Weights of a small GPT-style language model, trained from scratch on English Wikipedia: 5805 steps.
MLP neurons of a small language model. Each row is named by its layer, matrix (up: input weights) and neuron, and shows model dimensions 160-287. Each number is 500 + 25 x the weight over its row's rms, rounded and kept within 0 to 999. Numbers have three digits each.
A block is one neuron, or neurons of one layer that tend to fire together. After each block is what it responds to, as a language model described it from the Wikipedia text at the highest values.

L8.up86:501509467463512529493484509534502544537476484500511477518497502483503492533565468472478529521493505511467493473409473502515520458493543514482477473504466478513461537539489480476510502483477499551553525499459493506502542510515538464491481553497471524495478512513548520529501525515496547453514491495466541523515488514524513500483489445491518545467473509483504496525491495505491472512515
L8.up626:521478505460512507493499537512480480534485518487438544480494467476492476542528500564488501515531498479501468495520491499458495551515525439441497545492518511486526503523478499485494486505504481513516505482490534479538491560475534488507449516503509513523470505472525471521500517524486515512492459504528508471520505538497478451493500494527471529516466525500511548500513497462514543486522
L8.up821:475478505484491490495448495549501516540484506485488495510529539530503497498517530532471513559499520521484527516509480536526492500474528494462484467458544464451483505470516502487467486513467462502480526509461518491511524514510489487533483490531498536523533513491523539511469484450474452500485525560482540499491473496521491471530472520492482499526453515502486505556499480490502518504491
L8.up872:502498516482497528500515522541489515460531531495479522485534514510494496499491483524498521517489508492534470517512533495480541487520501490469515468538520521494520488517528518481484488506510560481451427520519530464492519531489531474537531526509509500448494467495495508525479506498456508511524473489432541502522495542486558500511463477513511527529523506512491490520492484507507454527494
L8.up955:507449488508507519538474544489503508501498526563509522472499501480488512517525480493489545504472513477488456505484470510498517515505526458465490505502489469458529510493484501509495506491473456540499493470537520437479547521499463463536507576510468525473488476531487536475504509505485513461481502495474458533463487512466513463456463449523504495533495469503461507526453488505534468528490
L8.up1024:490510481513491517487513534512493474439484546520464505491507481524499479457501489543504515526519500510471455530486517497460514528494495509438537466497504473457503544554465522459511487486509491479490476477520567457504517608487497513514551474514499549506517502467485505497523535477478496526487503509479453456489483531469496480497486538486498502524481493435502528468517487538494507459487
L8.up1025:512493493556524519475543508474495547549507540474489530486458501517501570556499486471496532478494522510508499506488472525497489486462476473466468502500489468519513551494455531493543497496533526484495491506462527462496511523487426479556520517472505514547510495512524534477461529566491501441462497467508540515511486488552500489507498470520489516541507452499481509450507533514500486506518
L8.up1087:501513447514462505477489536527509529478490469540510495499487505459498478496538477468524515521465491505493479456444494506476544482523491527528515493550475520499495514498525499520519494518524488490501497498543492533500504458514506507474484521466468509506464502470526466535540472508501494495527493451477505493580447465496520488484490461511523497483473474519469567489522473534473504531518
Responds to: Final piece of a role or relation noun right before a person's name, as in actor Robert Cummings, carcinologist, boyfriend, manager.

L5.up367:502494481518525480521505480503481514484523516494492509484506481499539469499501513520507512497525499485458497499469494515475452517522475510472464533498527489491539528486511468534534517471480556459487481491488501429482489560516503514509506499540556486468495441487513517530548517467473498517486520484516463489497504483496521506515476503542474467520501527462469510543501489522461522515496
Responds to: Word-internal pieces of German or other foreign proper names, like Re-iche-nstein, Hessisch-e, Liechtens-te-in, plus some "also" after He.

L8.up120:489477487493527496531498497508505494469531496534526537509517498494495543476456463500540528515486479520498469491502483507502534502503492494481499493476491499469516564520508492526459530512470503497482518503464489489452552497535555519497504519504541502496496483495507491505459524520512532511518523508512447530486520482501462571459517510517542497504452521511463492464473527533505517537471
L8.up514:534484498519500494507499484452507497523511464528497524497513488535487542545498466490500492483487481553460528515436544534487446547494512459491505525520490506466476486475473454502493447498467479508487500481518491471514490486537494519511475488539531476502544473467501534464527486506497520490492480528501501495486536473496525481555468488465502473484465536521484505502486518527527527477477
L8.up537:471493544495474513509470498503484458479468475472510495497494464478453469509510519515513508518491453495485476511518505499507475488525525485531486533462469520507498535479571470493550526499518481518521533513526475520499535519487515556488535491498483484458536507499464527470472513509459471475533506517491457516528499473488545530492520488446534486511463543531489529461504557490517473489480
L8.up631:505505517492532507523546498486515500476526471481510502473496520458485509542494488463556489449521535507482455496505530504541516495497486499455524473484486499457553517489526472519526502527483497482456475487505489507518544480515502507491507506482513523451504549496527493500468500526501520443488546529468510484511485486510489483526495516478480514504488479465516494462524504554515482509510
L8.up807:484450481487498524523516474505513539497575487526433489523504461521493460521521487493497506510494469458443478524480493522477514530464485515551540510506529457506500535479497473473516495506481518505456504484515497460501460534469502494482541493458512463492512503476514521478540502493491488515474488496496543511486518468491490468512523468463472493479503510484503506509480526514529487565438
L8.up953:473484489512509497552523526451523494443532489503496486497444455497523514560466458534548462498495462510516512517489498515481556459505491504460555509487532507454513542494506487491507486484464507499464508487506545506435499521484487491481502542523490480478468474483500512504482523474460483517495499501497507502555504487527533533505524467484514494491494516477505508506492572503493487528436
L8.up1037:512488458564472516461536494517483516485493525525500450484476439522444503501472502522529498498502480492498498527500529461538564496515562487497498471540497485527505486474445498536494493483529495541497453479512515514506474517519548525464491518480493506453518490499481520474506535524522468477524506532525487495512481479511506525514480481490523497501532476467502480525471522475476464537481
L8.up1217:484456482504512467519489486480472531479494442472527505486494489493454526533515486501549485478504496496496500479515483499512511520525500492510498488496511459487503496503477464565527528515498490511491527502539501488485504526505519499474508514541489534464505477467448497531501535516523510539489489508478515492462524468531520497516488499442497473509470485501506511522508520535524490523472
Responds to: Opening fragments of verbs split into word pieces, mostly right after to or a subject pronoun, e.g. exp(oses), des(c)ribes, insp(ect).

L5.up8:501514509506515501456494528565499471474501506481487538512518536501489479488524501455434553531472461516440499508522519513556519467466489516529502517475531495428497489464488534510511467466494484537495517519526512512511511484519454505518507498475541532517513513498508489507479551506455535499489480536461475492465518519475513479473492454501508482496519490480578472487485522527507517494525
Responds to: Trailing digits of decimal numbers in measurements and statistics, e.g. 1.91, 2.62 km, 1.5 mm; also units or closing brackets right after figures.

L7.up6:462487516486485499532491541501504496504539529418515558503515514514484522502491491494506502545495458493481495506507524529511516486540496519498485499465503468503554503467485480527527499493493505492490493465482492495442536499473481479503553491534496502504471519541498509483524496557487465517509463438506431472485467465477491456588481492524512511510498525504512548497489475510516508531514
L7.up183:497490484478502469519492512499498500456494522482507513505499473495567523505506509507557490493459461519468469482515498517520491523515476506514476469488522525491541514448484510525500506567500494504501540480504494505506508476544506538516526517501451508498509485489507472484506449494457514491469490506561470430521469524524493518537482514488500482556483512499503510499480549520476516493481
L7.up365:517473521526513458501531466498519481518544527495517489483440479513488553496521495503515531462470492478492494487477524527485531470482446548474493519500504480520458480493508512508489507507492495493514538521490494479462492508505511547502528511481475529515514480483480486512519499508481499486508510490508532533535518471427472456477484513503532515476507510512497495432516541532515510524459
L7.up412:454478529509492519475485519515489476535534549483502549537530501466484528501510507496530497485473503502495498516488525514485547472529510511479487477494534434509495464465500531506480505504474518524482511491508542505480508490516552540487487539533497468494503484505526513533526472528488522457511505477507497481497450523479469491492501441508508504493527501528445481477524487526520531477501
L7.up736:488502500505496483480467547517500516519483512479527533555505506456484503539522455511518531541468507491479485519443486472470495497551504519501498480480527500484474488520475550494519489515478515521502490484494517502488488515490487493504492469490515521485490487508458540522581510498462440463474489504477534485493512538501457471492505483482518507507506497518466499481508506485499487463482
L7.up757:504522486530475480520520515539511468481478567467502493499510499492527523516538457491588506533512482467493445493508516523483543511468474504590478495489490518464476492490528472505538533465487524470522481513503501496545515483528547529499494522500476520523535486453495474502502470511516508463501479500512483515491500476553510502486516508470498521498501481482497465478470466535531515515499
L7.up1008:483488540441508516457536540500528450514517513467560457473512485501536526479481521534491507498537523497453512485477483521464518516525518498462475506455560467507526538555522511459470505498523426493486455524490497461457540511508512545492503455490472514491471527473504535514464467495510484502482523528475512503527524516533476500484489461535464508522526520490468553484516481497493504487517
L7.up1221:473506539484527515494522518511505495532502510505519471489478471476521542511506503471499467475473491476509515536498481502505541478506510482503486466509458416483532483482487502516511552534490542507466530509495491518466502460516560505506464509475522526503500511500497506466541483533490494488491538482482539544502502507505518493549500498526524499525467495484532502505547519493515557501507
Responds to: Final pieces of occupation nouns after a nationality in biographies, e.g. microbi-ologist, lexicograph-er, footballer; also other noun-completing word ends.

L7.up215:486506526452490490472470544489497487432499497474535533520450461469513513500501486500527497510502497497532464508506477477467494531521468521545484494528502489526478459531517494521515518514509543522502499533515506481502513479486556464490469464505516517454471522510525499541484489505524496511488504492489539438465518509534533533513468516509509503478437480499513471510524508511541530510536
L7.up247:487497499510456474512454527520507489425514473503494514509475489505482511512475497517520449523506505537543514499445496470437498530480493511485506521546567519554506515501518534538505466519456492537479496566471501505491503489487490517512474493493481500523460505477541520520513507483503497545473532482523501433508525517518503470511488512502526496511505505534519511476569493485502513498520
L7.up371:505514461502475509469472490487503500448492529509528483467516497493529498485491507461498478520508531526506501504533506485419490483495507510504530502528498520523521493488480501461522498514495507485493493552538458487496483480514589501509517477476510514554519505493529555468535485519490491515466513491518490474504484515486493497480451540483503452475472509498501493427537515481504504503515
L7.up552:473489476513514499531503475538486510518520508510461531504516488490455495506528487513477491506490468497513491554499460495472512463546483506520442490470532440522507495474480487467451492516546485524468518509489547505511478543499464459501497463524511479578496465509496498494510543478487494502524529466505481525472485441470520493476514526499477520523485520509507521479510454488502510506527
L7.up750:461499551486480486490482507512469483497530533496497468506506508558481508478439508472522488490495448515520528562529510478516514471531479518533479485524524514494537484493537522519482519549487487527484493542508483515553507524461502459496481545461462531512491490521490485504496520516474496500509519499485469492519532468460509463529471481513521511490519474522498482471526494514487512477477
L7.up818:495472521483517499520465472557497529453523510482455506513481479467495502497479486451494446521485463503498464504469503477457514529549541508501465508514515528523511465465504495496505528512498559500540484450484456482461481495560508464485508495492523442495477490517499475562542531503497498530490492521538506466508505461550510491511499497506503503472490507498469520464494529472494496461462
L7.up942:518529543486448459509474518488474540488488550447496516502499518493498474526486512451512475483467524500488531517520467534463504496468531532540501520513515519527549444479503491502478525549489515501506484501510507528517512495513511504525513502472453500508474486502511530513521515506484472539468472474516476466471515506510497487548461503489492558488530465503507472487512521479504524431492
L7.up1173:525462501504520479503522491520515509499534524470502495501468551527513495476505508476561492530517460468543478531514500526511506541477484509492515503485535493533513491471530511483471484502500520457485495540493513487523531474482477524512491515517518481502537486444503467531534513506494488526471515429508531434496491524503440487510466500472442490557472481473528522473498488505499514488507
Responds to: Subword pieces inside non-English proper names, often accented letters (Rí-os, Olivar-L-ó-pez, Fürtw-ä-ngler), plus commas or pipes right after such names in lists, tables and species-synonym citations.

L7.up41:546447484500540520514520479515499484449518484509507456496481534484454576505486497471531504475515519511449480511488498464523503503481481493462492542538514509491526486467490478520527497510467474475514472517516513525526492490537466520473488512504529471462550489483494547478477473499500489450498495525487479488523546545468488501505505506488456503453458473492514566508493465536491519512482
L7.up177:515458508530508518515481530521538499451517480508514497490502529450508551497535487491527497459509447481462477429509487533519520479491524500432473520501516475495547535487487459521536502486492499490501498514471535487487555506521507480482484491492535481425500521464501512508475507492493463475494504524469495502541506463487498506477508496511508527491466484464550494503494548523482426519456
L7.up296:456447447514478486486494508516489519439484463511476524536479480494497492525468449511516485506486502496444551487490463568517487475445481447520472478490493522472496527448460493526513479533496504559484483478488490496528527498493512493505545528539522512501560517468500537541538516500537487495527502506499458498477515447497481473469559486488536529454500488488495502531479481520492495463468
L7.up346:479522515534495485563530490468504526456503452484505496565526519551476515518469483516502475470481490489527503483472501506452498486516493499482511525483531489481549514484481492489515507497494495512486537495469522498508511523504508465461528480567554497461526469448503513491504513475527475502477513505464518563565465523496517524473485499489577503496476487472507487505489463539468455507487
L7.up797:471509497492525495537515450520492535485494496532513476506530508472479524509507480514506507513490470523514488489495447510536547476513468506486505491502515490474532506489481500561518466513510500502469512501512525500473478479508531493488506500551472476489483536490497500504488519526513576510484508496478491514486486521491442488502537497471559508547552513454523514541520536557494489545453
L7.up932:481492473514508505542494490549504456474510482521463507457509512466496493528527478513508498517528475534480500486522483492479474515517506487481520524524486496543504517506471452486491514525489499512503538499492482470545492483517496529499442506535515516429475479484479469498517473526522434478463481499492472523521507512477494494492501523493503509523482476523510526505446472516521455513430
L7.up1015:462482466522461513522537499514523492497534484514501514506481457493449478513496463523487528542448469490479489489494499573521523506511543493490484487461494524470536486498516471526551542482523520494453515506497501521531500544500500498499518507539495501487516450497492518494475527508508475516488514467512507496503507523534467487531515461473490486480475521471520492493461500504480456521488
L7.up1040:492473441519535511476524524499524469456500463533493509498472511494477541513488451531495495524490483456499516456493526521458534503509557480456484530454526506449507519482481443475499471480485483477490519485499481496519494491489523525513461450496500476481497496478468502495501514478524505491480439520504475498489500515484480547475498554493490526498465505490480516490486512522513478493490
Responds to: Start or middle word-pieces of verbs, often after to, not, or modals or subjects, as in ex|ecute, recogn|ize, diss|olve.

L5.up437:488483484520553518511484542515519509486516476497519484503484514506518507504525496499506496446520482509471474489505498479482550491479505489492518542504487459509513511506449498531501553530472464487473513507511541455491522487555508492526498531519507478469521491468463485537498522532472477476503470504479468511513571479509481537508535518530536498508512444478522534490499546505507510534430
Responds to: Final pieces of transitive verbs right before their object, often after "to" or as -s/-ing forms, e.g. insp-ire, exam-ines, address-ing.

L7.up34:511452498547470480491497529497457526494545545510522528503553468549499482495472526491531499513501537523499501484476459559513474494479556540498444500486445472562504502481467526543510500505488494523464492489530472466490496477482514503512487501496544523461493486507500488470484503480512483503507465529472494518488528517499508507494481495524466471485511532554483521486520489444513497513540
L7.up600:500493502536523510493513554523483507496501551489499537537473512495549487501503521510538483524500515509468500506487505546541521493488480459549520519513501443527537525480458491473559519450493495554459489496515442479528486523508462518490516522503490516500488511487539518501490458502512555492495507536483527502508509513533467475528459495534499482453494496499481505461523477473528484478457
L7.up780:502503541472551501456536491518513491495461497504486550529453492539523500546479504538489542505487560549516496490469521533485511499545502507506518524510502457478506472529499491486526490507497507488509490486493460469489487501460476507514522509456491550459547522529509529476479438524480494511426503490493494509501480504500499472529489503528512499498529532520535531486525509520491510486446
L7.up922:480476443500470485538517511537445512499503504486500493532511575515558487488500524505454489521505487521501496470467513493519472507432508488563500506475501517545527499514482571536511475507451528492477528501458485509531544485492448500484535492518484529499510496462469522491480503521517551497446523535446499537454510540505512481530531487530493459503508524502514501481524481534485541477544
L7.up1022:521505557506518496503498472494499444508519483489505508492524465510482487506483492528488460525468523507496497500468511532547518513513494516488485483560514475550472510496489508475516526462523533495436477531519453475533517508495479485470525514522509494503504497511541530506497478510533455467524520525500512527497532518480507488491472540492544482449519533453456518496487498488503555514531
L7.up1092:431568491518492506528551543490498514499478515536456516505496495528460515473541517484521499527498479480555474514450501493510552524526454498500463522493530528555557520494494525463494472480479547514500525550475538502469450541481460506499487495544494471491506540538476509469505478503480531510500513501486494501472490474458482487452493510537501514500468448500479505510507472532501462510534
L7.up1093:467507532562508427500542487510514520490516525530507472461498503479504507491479502500494531517474497480476508528498520474486504495521517471501518499477526489502557481517461494480510578481486508467500486524489499491519470469492486479506482526458534518490485510507524488513512513509527514560514470509492488510517512504538522500495521503518505454496426521538492538468500511480466507516505
L7.up1115:485518540536465528496548494527517493518486527510501535483516491505534480514446509524515514522520503495500498487502484506520478531476455490499468499495482439545511517434463507486497508508478476505460512511499496468497515515563497494506539466509504519461461468486515494521482504521510555457448532488477511497512479516522508478489533457500481510485556577505524480497497488497501474468510
Responds to: Fires mostly on "an", as article or word-start ("an unused", "ancestors", "anarcho-"), plus "as" in role phrases like "served as", and other articles.

L8.up51:478478495508511503505487482486482487512528500481528484479549502517496464510456452494533506572513462495482502521497477505520517505468487516505458498495504482559476505478493480465523531495517518522500568525509487493511516533516484526512491516503478504493506517493481514549490468477524501505485538513486525510534489509498496465519514491561528459511495565509532520549462460482498492511518
L8.up121:450506523509470500459556499588529474494512504465481483508491493517480472511475477549514484506511471502504520528509522536520481484501500506530474492524489491537533486518485502522492498495516525491449509517457465491529504513523484455447522496526493538533496508502475478474523470507547521500490514505507524486476487485525480454525521497527524492478476460483493543488489502488521500521533
L8.up282:486531516502522496466478507546457529515551513500497499500520465482479491510519485485493514512484517500450505524539508562535486472453476543523467485498489496518483518484489498478521513500456485503495517476509475530449498472487497511459473496497487532532487516513503540496526510510501545500548444502468510538482516503499504466531533506551505488440502523472533449527478489509522535505482
L8.up284:503495488497501487484504553543511481501531462453476514470476514526461478492521492504526510503524539507504480525524502495508504540526499525503465507463521493513558480496449477479531512510497500528484449486519483518517485508537453499515509496526470514510461497490513487485497497465559534470553483550510502490486544473501466516504491455494536502466512477498522535527510497555503485538504
L8.up346:512547472544561522484493512497484476475533521469497515474515519501506489536495473464549477515506526513503487489513502494487494541484475521477490523483518455556513477500483514484506496479494491489457526523503465500508542523488434478475523542494492497491476537508472552502496524505495541459529523547502519524488482505499500473510510459507534467479507544510514504517473496448529521481508
L8.up421:522468503499497526470498456521554536478513539516487533460485466480500540519496470541522514507523507533484489544526533546527489510542513498517509520490495469499460546505475527509491441502453471535507518496542470508544468493530458457521472489527497480515505501486489513508466533497483506501481501513527533528474503537464521481448494525486535498490485517515480491471500511509494515529486
L8.up896:498507531491528493492521514512492471484523467503463505517498471529511482546464497520491522521554495489484496535515477514496479529508479447470505476449541508475493487432486467518496487485495482485468475481509459502523473531510465487496505521489477499477489494473487552472490492545491511487508488550527519498504483524516491510525511504497536437509499481515499480468513470508517523432461
L8.up1185:500484526514488491480475482503523505507501520459482477521511519469547459533550515494514497504516510469484523487540515476504506534524489518472490474523449486534501499462510520506486551489500508500508474491561486509539554497496528531462498480482517506492521477494506498549521472505531514484513481517518512515521468511529464477510509488509468544484529542474548553496486466484483508483508
Responds to: Mostly the article "an" mid-sentence after verbs or prepositions, such as "was an", "as an", "with an"; also occasional word-piece fragments like "qu", "rec".

L7.up173:479542519486515480472527528514476513530468517486503492522457479492545479505476516528479471487458448499479471494491485521532509533477506474520496523492544467548440494493490503443558465503506531541456531532517496489493522495500491513465496532505515505502491506512460487511468532455529531470482500540471508531510498514471528501478552485517514499526478533498507518521460488512533513510502
L7.up233:419499523451530514548517484509489489455469509488521461459502518487502451494479487502508494468510505506496517527502507467549501492491494550526509477480501496509467487479512507483511454472509489526475493449511461473524530542514524529523477471461529509530508483516482505506493538511433558525463507540469489510492506507478516456497551496475486490469465470473515467534518521576491487482525
L7.up286:503480516478469546516519506525484484535489538510496514536533506500505486496512530480475521464446467526488545466493584532519515517474500508531514533515477499492501531550499506539495489472473473470475532529497488506521477455510504505493505488473429494476511483495444539506514476486491508478522530498496501532496489519476532494474464512506461519498468497430520484529535488479501514478493
L7.up530:504512498489514507502492497487518495543500519480505506510454524465473471447493534490469493466518492562479537476527476490504495455537488511465481529536527518479497479485476514525462486474470501498487509522535456495542521525487504525497517505450532499512546516493483513557507512493502498546524512475491537496464487485547537470521498510530493459485468480496503515502498506530469496460514
L7.up828:487483506513473438500520500504513496493526499455512497478509472501467532495481523500522530468539468527504467497519473530507517510497487571498494505426511502516453499497471492538475538464506486497513476535536478482447480519533528490501506544517512506515450509526510475470570490509540562528492489471490510535491512530508501492497510501466486476459477464520517508501492502496481569512492
L7.up1061:520496490524484503528432499478450452459562485541515483506510502509521503499499506509543489505476452506502525502531500512529491491502483556497502519470523486516546502498507486511482528492502514517525511483506476468475540509505512492512495529516448530531504533478467531507494499485451515485476534481489540514486543519526497483481461489484493494474439502499502484479475511513463528487535
L7.up1135:482504503500481464477535524531477500525479488490494536480527461475502469462484545472469511542523491484479513527499531541534520509462522490508471538503521530487509525460449544510498567492525539512519520477508533510505517512490480539486508485511516473523477521495484497524496508472528513536521473519495497501551452520465497481500484519473455523532477452490539501520489506476552492540522
L7.up1159:496485520562475494457497509467482503474535512502459464474442486509511519459507464519488501540523507461523548511481538495504510517520493553491476507537532509511515519578526499526476552524524512475495493485504502500509489459462441504450486493508503507521508522501503542486544500489453500539476503511473520503462519491517519514484513506522484487518536512505503503495526479499507493478512
Responds to: Unit abbreviations and words right after numbers, such as in, m, pc, mm, pm, and header or cell separators in Wikipedia tables and infoboxes.

L8.up181:466477506520486542530494557520516460522499523485513477486524492532479480563485481517462515524490486511501466544469491548467502493483509487449508502485520490502467535492492520491491517512502467524542469542530513530490498427556440520490490491512486533472519481491462456507472464473478493477492488517510497520491555534496516507472504485500527487483469523491501472515534508485526500518507
L8.up589:530504468472501480491505472524483491496507478509496529513484457511506472487571514496498526476491476553483504516519499549460545477496510525488502530458459534477467478465519476543473527488479514480498450480514548516510506511525490494529529532481527505509519496469483488484518503468470480469474486491472469493478458506520515485506513478487497498483520517494483546497481536514497519514510
L8.up791:485467517522480526505497496506498545498484496514492505484524505471536484528487473497474454504500495538460521523509533494494510468501505521516489488462439517478487444498518516483496470494527444497484501529551522519490482497514480478536489532496466515550517532496540532536501480460461508504486463495489520487466478508490488503502531492504490517467467459499492500548511538524523472509521
L8.up890:503486521502516509468515511516491492533439511484522499467505522481475489511508500474463484504494479515513537523521529527515504464472517469456515508462500500550509525485543533567511497496496504500472480487502464509510541493472536520497503478480528466522504492494481505534499525494489517501487473475524506476499472486509499511492495488480444513480522467460536527564454524508468502480526
L8.up932:457522514509455516467469496490510511522471535542509489528478472485450464534480476523472554478511516490461523521498518495468494534488505480481488511465450503524539490503539518465496445503514468451510464528506502545489526516518486494509487497517494518486512495481535502495519505497532531481452493475447549472540470497459502479510520493517515515523534545514530485520523481477502490501539
L8.up1008:462506549525515501502478484481494460520488523530513454513527461540490544489496497479476486531461514483509530526497542544516461490507485496447488489490491485521508526508481484483461520453491471477552516514526468497541543495535471491505522473508511536510544490469499545502494518476482502516503508531517505508508512497506460510459517505522514508465433519446499481543514495517482474540526
L8.up1114:493473446539524538568473461497531458480529519488512470515524523506504513505502518454494515500420463504507484499464509515529510479500481510518500539473546513486532492468528457485506494497542525531463506528508451492482528510548500521507469469478507503509474504523517496521527502483508523497475516458517522504514482556499498509497538504450462504466534474492507495508491528461509475489461
L8.up1243:455510471466500496492549522528529516524486486513479517486548458477514500496525535539508553513463482497442484505526495472529497489516527509471506523478479483518501443518508508504494493485515487526495501480555509510516498514526480492475491551542492485516495497501479534514503498475507491479504500478538521530495499477490481490504498464480457499493443461489472491490539517522525508516515
Responds to: Unit words or abbreviations right after a number, mostly lengths and heights such as cm, mm, m, mi, in, plus time units like days, hour, century.

L5.up314:499535558499494517509497481507485527479496515493482497468516484485535500475523475511503517539521504470501466501531501491546476498491522487506509493492491540476504530527454517453504506536475506526531481469526510516491537482535486475523433500534529500476524512498505483476439502516496517510443529477489535514498501496472491485508534487495525503548486490506488536498494487497531549504488
Responds to: Short first pieces of longer words, especially par/Par (parliamentary, parish, parameters, parallax); also the article an and possessive apostrophes.

L8.up62:476493433489512504541492502481480517468516509493449487503523502479513467475448487510532521483456522530555470531538501536533481518522507521513503480483560441498541437496499521499479485531480547522481520491491520502510516486487492451471504495509493488518455482533515498538495529500517504541499471449507515478466516504489543476493500501528500485528448505490503459522532494472521530512501
L8.up128:489532503492501518526480520477500477487500545510504499476498488486462498446487420516508549504459533521519460520497510492521513548466546505522478530451533497473524492519480470492485494507521523501507550515520477509508509542517497511474480496468491507505476498572519492500528468496470500512485493513498479485493550487469530489477531455477536520517501506494498496519461508533490498472451
L8.up502:488514487507511466524494526476542512457496524553492493547481480512518555467531530492490494490487511514545530480526509519484468515542519495500509532487512543510538532532454467517505530475487547494480491520518507462491487521492526477482463516446491450503470529493492510494487556501501479539497466555576463466494532475510484494530513524477496493497492487494504545511487478536493491488501
L8.up511:515515532489506482523490508466474464422518461497518529524495498493520482493502508469513550473491484514484503493526453496491444517531508510497491538483557475499518474519509481509498569530476520565477543491555520492496506503521508469501497537524486462476495505543464511538525474477523538526527505470548484486502500495526483461519476459519487491467486502510505504503508482502511537485486
L8.up528:531500478452483488489493500491487486463499462481509501505502517472447484486534488565499464505471532522457470488495528529517497498504498502489469480449504524528497510539464475509504540495493536497541459524477504449494508510476532482493514478500478485483506511512523473479506511477496514531484466502463536481495532537494486501532509504533484510516464533520475500509494499521527479464480
L8.up598:506496534461479493510479536513488483475539563538470509467452486459525470465468493523476477518479511511518499530497532532429481467491507504507453535502511499501494483494507429483501513535535543520502460524508532510494497489479500469509496503494457542509478505516575505493493545503514577565501462505537476504485488478496537492512501515500467514490471473479501553534499498527469498511473
L8.up993:523504474479513507519491475486493514448517465501538479499489483428487537491499527496503485514574473530493524518478476509495490527526520510477494531490499500532459522516464498526531546567485525544524520497573483519517514475475491510504538495521495481462527491521470512487558456492471519504522512437536497499533485489519478493527473495487511503517480545510519479529489510529517506503497
L8.up1090:473529542510492509503450512501484518499559540510473500509506480518488546513487500494513477524460521539507515462469493476495535557510482499487441482531534503556504498533476513494528516510504511488490523452480477507505486520515536483496479502493475508481496464527484472492530493491495502508525490505497491517480466505497531485521500509494498513509459500494507533498482526532538478540478
Responds to: Word-piece tokens partway through non-English words, mostly Spanish, French, Catalan or Italian titles and names in lists and tables, e.g. cas|a, vi|e, Div|isi|ón.